config.yaml
hidden_act: "tanh_gelu"
qk_norm: false
attn_scale: 0.177
init_std_up: 0.0294
init_std_down: 0.00226
final_lr_fraction: 0.1
doc_mask: true
train_tokens: 458500000
max_steps: 6997
MLP neurons of a small language model. Each row is named by its layer, matrix (up: input weights) and neuron, and shows model dimensions 256-383. Each number is 500 + 40 x the weight over its row's rms, rounded and kept within 0 to 999. Numbers have three digits each.
Before each neuron's rows is what it responds to, as a language model described it from the Wikipedia text at the highest values.

Responds to: Year-final digit 9. Mostly the last digit 9 of four-digit years such as 1969, 1999, 2019; also scattered words in tables and lists, like Federal, impact, Cup.
L5.up725:530423444502570461515505513508483497462465555477549517464532473437540489495550481466462553551515549543508480497518492485505472430481559496472531507504491471487515508547504492478513413555532548519602473535468492522506437458503517524492502471585547531435465519489523546563523466456457529437440442505546500426480491451483535406490520552504479497507559466415476512453474511482504507529532

Responds to: Predicate role nouns. Head nouns, often the last word piece, naming the role or type of the subject after "was a/as a", e.g. salesman, driver, station.
L16.up145:461458493540464519473557576490468491479493514487497506572494485473492494478454481444541399450495502589495520546458554489473497474522496443532570511464506427589536459524477499551511460512464515557539456437533511433458486546458533465523488506495444556498514629449481539609430498520459517574539549458483430496543495555523519522551492501466497504521542575472514538462549452501567491421412

Responds to: Mid-phrase word starts. Fires at the first token of a word or name expected to continue, often after a or a comma, e.g. V(izcaíno), sp(oon), a ⎵(6'5").
L16.up1295:487558468504543458532452509554502521494491465468486551515513572510514511508470510486456477417470487464503502552444492465508510494521526545540549526495501506518499510500506524438477502473524502510531473494545524472549500515464446503443475442450496490518478550494522493509480518457499553453600492534458517469539514475580446506544563531489508534460452496456473557487532526522534552571567

Responds to: Predicate verbs and prepositions. Past participles or verbs right after a subject or "was" that need a following place, time or agent, such as toured, built, served, sold, and prepositions like between and along.
L5.up388:483558534399441501501479447507499475524527564443388468541532508553536492553533541571495535469487535532465474490507412470530556563508470461462555479569466477490493503480465549451483552499403439501446507519525414464510558487528466484553468444442540551460558497540431501562438447570466489460472539463500544532510495525522472491494494518542525438521465523460516526534564497563518530469517

Responds to: Second digit in numbers. The second digit of a number split into single digits, mostly years like 2|0|10 and 1|9|92 in dates and sports tables, plus headers such as Species and Medal table.
L5.up455:406538510512482464504522515494502519503583545495550539476485537473478561515470450502457502549421553479507555517482584454450512506473489526566451519462468481584571440457434469449511452479455462509518569522516495491500499474512535524456417548553474564438474488423523492506468496480527544492502504478518539508598547487470505523494458498486486536530463468459473502438554494549487482536503

Responds to: Person role nouns. Nouns or word-final pieces naming a person's role, occupation or title, e.g. soulmate, inmate, detective, producer, General, songwriter, often in credit lists or obituaries.
L5.up1107:493538516585462497488512474472445549514475511519500509446586541426500456538537552496556528535566517523534555529446528517439556526472468471493488501486587494464533515528461470568532538493464472564459503509463494497482516449432452455481458502550539524487418502465520484526508503536455470475533569503505500498532527520450465477555486426480407481483457432455465449483477502502528530556467

Responds to: Domain/field modifier nouns. Nouns or adjectives naming a field of activity, such as sport, law, politics or military, that introduce a compound, as in baseball, criminal trials, courthouse, military awards.
L5.up632:493538442493535552522444571542494469520444563510470524449459542504476450511554481503555545499520517543489531500459549499510503564481488537527466550463463519525497477477495538461466506525563445492493472592502490518506472448536582521501486553512481529532464528504404521488520478444496461547531525463499523500530545489535527499458455492528508552529467523549545573559440436585529592466486

Responds to: Main verb after subject. Main verb right after a sentence's subject noun phrase, mostly possession or hosting verbs such as had, held, owned, hosted, received, plus some junk tokens like InChI.
L16.up569:470459502459475432470517537449453424525478474491453530559511533502535578518536548520479441454556485515487509480477465483468488526463423475499491479560469476499517508503540558492504446488455547508486565527536498425454460450497538490491463478490579503575513523472527509570519543449490542516587559501555436536519487481484563471448516502480476582484526516470533543533450486446481473499536

Responds to: Request, grant and obtain words. Nouns and verbs about asking for, giving or obtaining something, such as request, granted, awarded, loan, received, secure, fund.
L5.up1396:474541530539501444512551551537585493492507487544509541564546532476463567512461461542520492511439553533575540463510605483502472519545503547460477477556423492497544497560511492458501456513561598537502554531499516468427487410478492457512523513558448499540569448481415520479545537495494568548521552501482418419548558524530403454509481433522429538422505491444463558488455476516507501502474

Responds to: Paragraph-ending line breaks. Mostly the line break right after a sentence-final period that ends a Wikipedia paragraph, often before a heading; also nouns like renovation, excavations, conservation.
L5.up956:446484521471510531563489572561527473587515507511462584515481586500456565566492501500473467454491519516512472479478522459558509511446444576492482492469533501563484481544516493526470482553529480473480457501524514519547522491447553468449549384527540535428515421533445474496486492429563475571511529457471475429577509524569494567488445470464438497473483510540454605497518458576522500437511

Responds to: Mid-word name and abbreviation pieces. Word pieces or periods right after an opening capital letter in abbreviations, codes and uncommon names, such as H.G., A.M., IFK, KAZ, Huns.
L16.up1292:468527459566441574542479547433487518482539556442469449534545561460545459582448497521516416486520511442521562465530460492538529544465524512518550464487602473566547529509518548454454513466490445507496477521522539450535497414427512518516430496478561514474473457439451444467474526481572516468461460576459453525465477488500487491437533523461473514547494534449489560449568508572522510499531

Responds to: Year final digits. Final digit of years in dates, especially release dates (200'1', 201'8'), plus the end of "United States" and of album or song titles.
L16.up481:473536584512494456488487431423506491529507555449473460530566496459527502484503538498558488441500518554546518479441501491480485499508508519502549537482495459458542484481491498505532524578459547544539481477523502522475561460406475449453398400443555498483545521520456512415509550524467491444497556462485575529553510492531476511490613528511547571540511495447440522472513549484461505463519

Responds to: Year digit after 2. The second digit "0" of 21st-century years written as 2-0-x-x, in dates like June 13, 2015 or 2000; weaker on mid-word fragments like re-f-ine.
L16.up1222:463488508609508567484459459493409443544524483466516527414507471435531503483487421529520559505514500580543526412574531494463468487440526590581461558473518487475544508521481503429517478522482518558435481536541487499492473504492474516525476467530493487469474483493454407574519466448497507500579461517492563513519544512474503503502458457440493486512515518491464495457524485554521480527578

Responds to: Proper-name opening fragments. Capitalized first word-piece of an unfamiliar proper name split into pieces, often foreign or fictional, such as Val(inor), Ur(wick), Sel(angor), Mon(astir).
L5.up985:478465506479516499468540581479535500549497514476438496527513546504487507498547452468457417487497521473458554490486515512527495509531588445515568524487560513540534568577498480522459557493555497482485479526589537486476406463434584472495514470549555479443550514499502405492468533451515491497554519462419455505505502477520446470483503519473488460431463502436509494531467425547497477469539

Responds to: Predicate role nouns. Head nouns of descriptive predicates that say what someone or something is, usually followed by "of", as in friend, member, president, part, one of the biggest churches; also "which" after a comma.
L15.up1066:480425456501503477499494515500470483492508488486492470440552522504424518441512485472485504452466474587452478513475475485501572492442499457474553546443528457518529518471551464502484500548504595514544503473453531530448518473470459466473553468552493563496452559458503507575526503515456489503473477461452482605533458521464494411518472512482529451497508540471450533444495476536504495505453

Responds to: Mid-clause function words. Function-word continuations inside clauses or titles, e.g. contractions in song titles (Let's, Don't Wanna), infinitive to after needs/obliged, could not, and.
L16.up705:490519481531514461537523464538465473490527613483456476529460494456474513510495501515479493446499533472468572442564467432549522500478567437498502516452398480467487511449521521482369541560495524526555523503500557504522475509478492526479493542458580476504546459518529565475458514509512529440482547500559494481504560560484419552496498507382477467557547425494562519544457457548463430459535

Responds to: Mid-word pieces and paragraph ends. Word-piece continuations after an initial l or M, as in l-int-el, M-uns-ie, M-ols-heim, and line breaks after a sentence-final period that ends a paragraph.
L15.up924:479448487459538493528473489541456456434464582519496557523491514478467477581497465546514481503522499520521510497493492520491492482504525509485528495474520477476467464531536589487486470505510601491503504532435530503543413498418507594488557490541467541478511547523465520459539506433445570507536531463417492516463504450557564559551483506499481556513461521498448518588524519539554479501532

Responds to: Start of dates. The first token of a date, such as the day's digit or month name, after "born", "on", or "(" in biographies, e.g. on February 26, born 13 April, On May 17.
L15.up728:499557505503509427489513477520499422460467519464416503540562523492525532495421534487493562504414595494485505471460628476576530557515505399538497573450471475476500443481502517536546477575524553519581472456468418509440481533542548467498526453503455508613481476512487450504520562497527468564522530463532555508538517475500570499477418509492520589476547561471491465427503492494500491563495

Responds to: Pre-verb slot after subject. Fires on the word right before an upcoming verb, usually infinitival to (wanting to, had to, able to), plus not, also, auxiliaries, and subject nouns like father or troops.
L15.up700:488521455534547528507467507472432548467464482417440516541469483490540550580557438523529520493490483499550495491484486458531552554467466505546490477472447431513499494457491485527490516560487520504530547489427485429536505458492507506448477492513518492539504503450511495545509525553494552544563471527499481526487457521483488469481593521446510509486539485444469511495494555534507461475506

Responds to: Digits inside dates. Digits within dates, mostly the day or year in table rows and match or episode listings, e.g. 1[9] February, 2[0]09, 20[2]1; weaker on table pipes, list dashes, "During".
L15.up613:477506532490485485454535558482463421500478606573475515537525540447588572472455457493400552472520502573485480488475561501553492515523508651524533534445448528502586474488472455480497551515501554474474524495528529445509527429474468478521467494504593567556490532474461448452575491510447448472502557490542530513528507499471506529520531546452504500508479497501514521526526522493486533433498

Responds to: Dates and mid-word pieces. Day or year digits right after month names (October 9, August 24, November 1956), and word pieces inside long or foreign names (Wob-b-lyman, Th-umb-ay).
L16.up1179:490486476503544444536505606439467484463509513508436503494536526506465536529470538550528504457422550516508480526502552571485464569490575533486489493449509472523537429447496498445499477466484495577506492473523587420560482389440449444517475452481531498417528517525462451590509577529498462553488550441505419533513517510434532454493541528477507499523612490521479504448565508509480533469502

Responds to: Acronym and initial continuation. Fires on the second or later letter inside acronyms and abbreviations and on periods after initials, e.g. JLOC, RNVR, Kenneth C., ALCS.
L15.up868:502463429533433459478530530508472513529529581491501461510469533460502513515460466472544556472405508494515535447525548462500527517453495584498513565443534455536615509526450579485502542486557513409476546543515441507482556478440496450476503534516501569513457506474485531539498495487502574536576456511464469556464532480503466445518584522390490468459461507418494446438496535504521560522530

Responds to: Clause-initial words (diffuse). Diffuse: mainly the first word of a new clause or phrase, often a subject pronoun (they, it, she) or a verb (doesn, peaked), plus section-heading closing == and Billboard in chart lists.
L5.up1522:504441540539484493550508471496532548500477482494483503563482607439550565548491487510514438482438605500537558505468517399585506567486550503475547523440535485596586442489517490522477498484493438412480442421466509474492521509491560511494534484453539548510513487533452502509515445463436549472584480510450472533562503552529411496571433468371489527497449538508465493463476473521460499542512

Responds to: Surname or initial start. First token of a surname or middle initial right after a given name, in lists and tables, e.g. John L(asseter), David L., Ralph N(ader); also digits after thousands commas.
L15.up1014:450444464498569515514472523475448503493482517463474572511543563454549522492487452519545525493476473452515525486522500514543560469534567588522544598522509433528480570517484509404510428460526445538493532501535486457511480459498516471522496494567486483556499464525404472525553518451442529466528572535469527534531592434498571549531528522480477550515510535475416565483575468548495516562513

Responds to: Name and date connectors. Joining tokens inside compound names and dates: & or - between surnames, "Author, year" commas, day numbers after "On", "On 1 September".
L16.up1065:563517497485454511565527486498496450449480535499490519523507555445548500490508534481548503476423576476516500545454549489590566443481517581496485493497491438603466497504493519435474517466475478489492434507510464547561460525535538466482443486536533486496553449507483437484522486516536531423471446524504490511536522461498495494420536480463473487516475502463496538460562496497490516567499

Responds to: Word-final "ck" pieces. Fires on a closing "ck" piece inside names and words, such as Häcken, van Eyck, Schenck, Affleck; weaker on en dashes after digits and scattered word pieces.
L5.up1343:475476538548544563528558526415461431438514550533444544496498453520483492509513561521463494463456520453499516497521521559488458518554444547503506523499485426514480455574416479463463515530544502530375486506549581471447462542515573412495536461502491519463458521485507460493494498501472578489535512470436484537591558514630486561537477509486480454526479481508553464405441483427510463518444

Responds to: Compound proper-name joiners. Hyphens or en dashes joining two parts of a compound proper name, such as Dallas-Fort Worth, Mexican–American, Barker–Karpis, Caraș-Severin; also mid-name word pieces like Dunfer-m-line, Mc-Cullough.
L15.up1375:522568431482516424527521535499480517415591573515513509546449545458538500504552534506465483479463507542568524462505511504500532499461477577503460479478426491535508485489529534494481462521444526500469566458489489538467503486527498514482489451507552524465464430528522455488511504521532550454476567472492469467544509505435487580547511513481460491448473550527556518466485588518525493634530

Responds to: Location-name completions. Place names completing a location, mostly the state or country after "City," plus words like area, as in Tokyo, Japan; Boston, Massachusetts; Los Angeles area.
L15.up1251:528483458540452547460476517451397492500524520505491531503469540452498574475538456501539444490470488523499494490515542466557443497514486534441476478443469533484590445445457514454506449462467478519531533502564426531469516414463494477500404418435554546484560475572475457497550482495538515464548558475577567500521449439515495550466558502455572519558541543518521472509447507536482626536507

Responds to: Mid-word continuation pieces. Second word pieces right after a short opening fragment, often a lone "a" (aperture, awaiting, auxiliaries), plus Affleck, sundered, knob; weakly, table-cell numbers and "of".
L16.up1479:427455457521604490536517472529438427437468488483499535456534518530495525560539463450490467520513536555485514434495499488498490450514496526489459504488565497462497513549534497473499497506487556422536472520569464493575490547513489492485563519491513523429552524506540560524575506393475556531600505486471412535547522514564476512507507508547479477509539476490424527502530525511584561530480

Responds to: Start of noun phrase. First token after an article or "as a", usually a noun or word fragment, as in a news, an imp(romptu), a "uncomfortable"; also dashes within numbers or compounds.
L15.up564:498504481500498530486538529504474423556503518533500579524452497500505507481557496511530462488450510583517486483526510487522488495497483492501539523416558482537562539497505608537526423499520432453553512500487488525503452553482443513463496483460457461454458568459406520446519547534453589509567522469451498494506475498575557511514486473524549505503476508462476539478482438584461490464594

Responds to: Mid-clause function words. Function words mid-clause right after a verb or subject and before its complement, e.g. "grew to have", "reached for", "would have"; also blank number cells in tables.
L15.up1049:489567524494493452508493426521514518483493498501415525591567518468567492541536532475466496529524493518437495483541474495525518404522529514474500455504447441549481455504461508539488562499449517559468524493438508451474512484495590456471534561470523606436484538460518505581491583504491492485535550469516493517563425483473478483511525471515535556434544441422551539522452450482453470540495

Responds to: Opening fragment of names. First word-piece of a capitalized proper name split into several tokens, often in tables or lists, e.g. Szcz(ecin), Ste(aua), Ky, McK(enna).
L5.up75:527474479484498471527452530487529516520516521500467558522491559512455550503504502455478448454476531512484523500559522449546548446519526488518510556445502469556554541569497581509467465485479513447434441531532603533469498485454526425493473486444534560413558469518497506545478494500494438555502553466434452522567511524514508571471481425448460457477519455473540573534510484507549524441524

Responds to: Contraction apostrophes and inner punctuation. Fires on the apostrophe in contractions after pronouns or verbs (It's, wasn't, doesn't), on hyphens inside compounds (get-together, gung-ho), and on mid-word pieces of names and rare words.
L15.up978:461550459532503536486531555553536456487397592477495522459524505485476492570485444491404466484538515495520484538608506483563453557548461459512506476517502466580486469547486499492475469477404541472552544545523549468550475434472524487537519492509434504477550565511427482568517528465496538455504599530611488478463486492545496528532495522462496515392483559530551498449523443485467463502450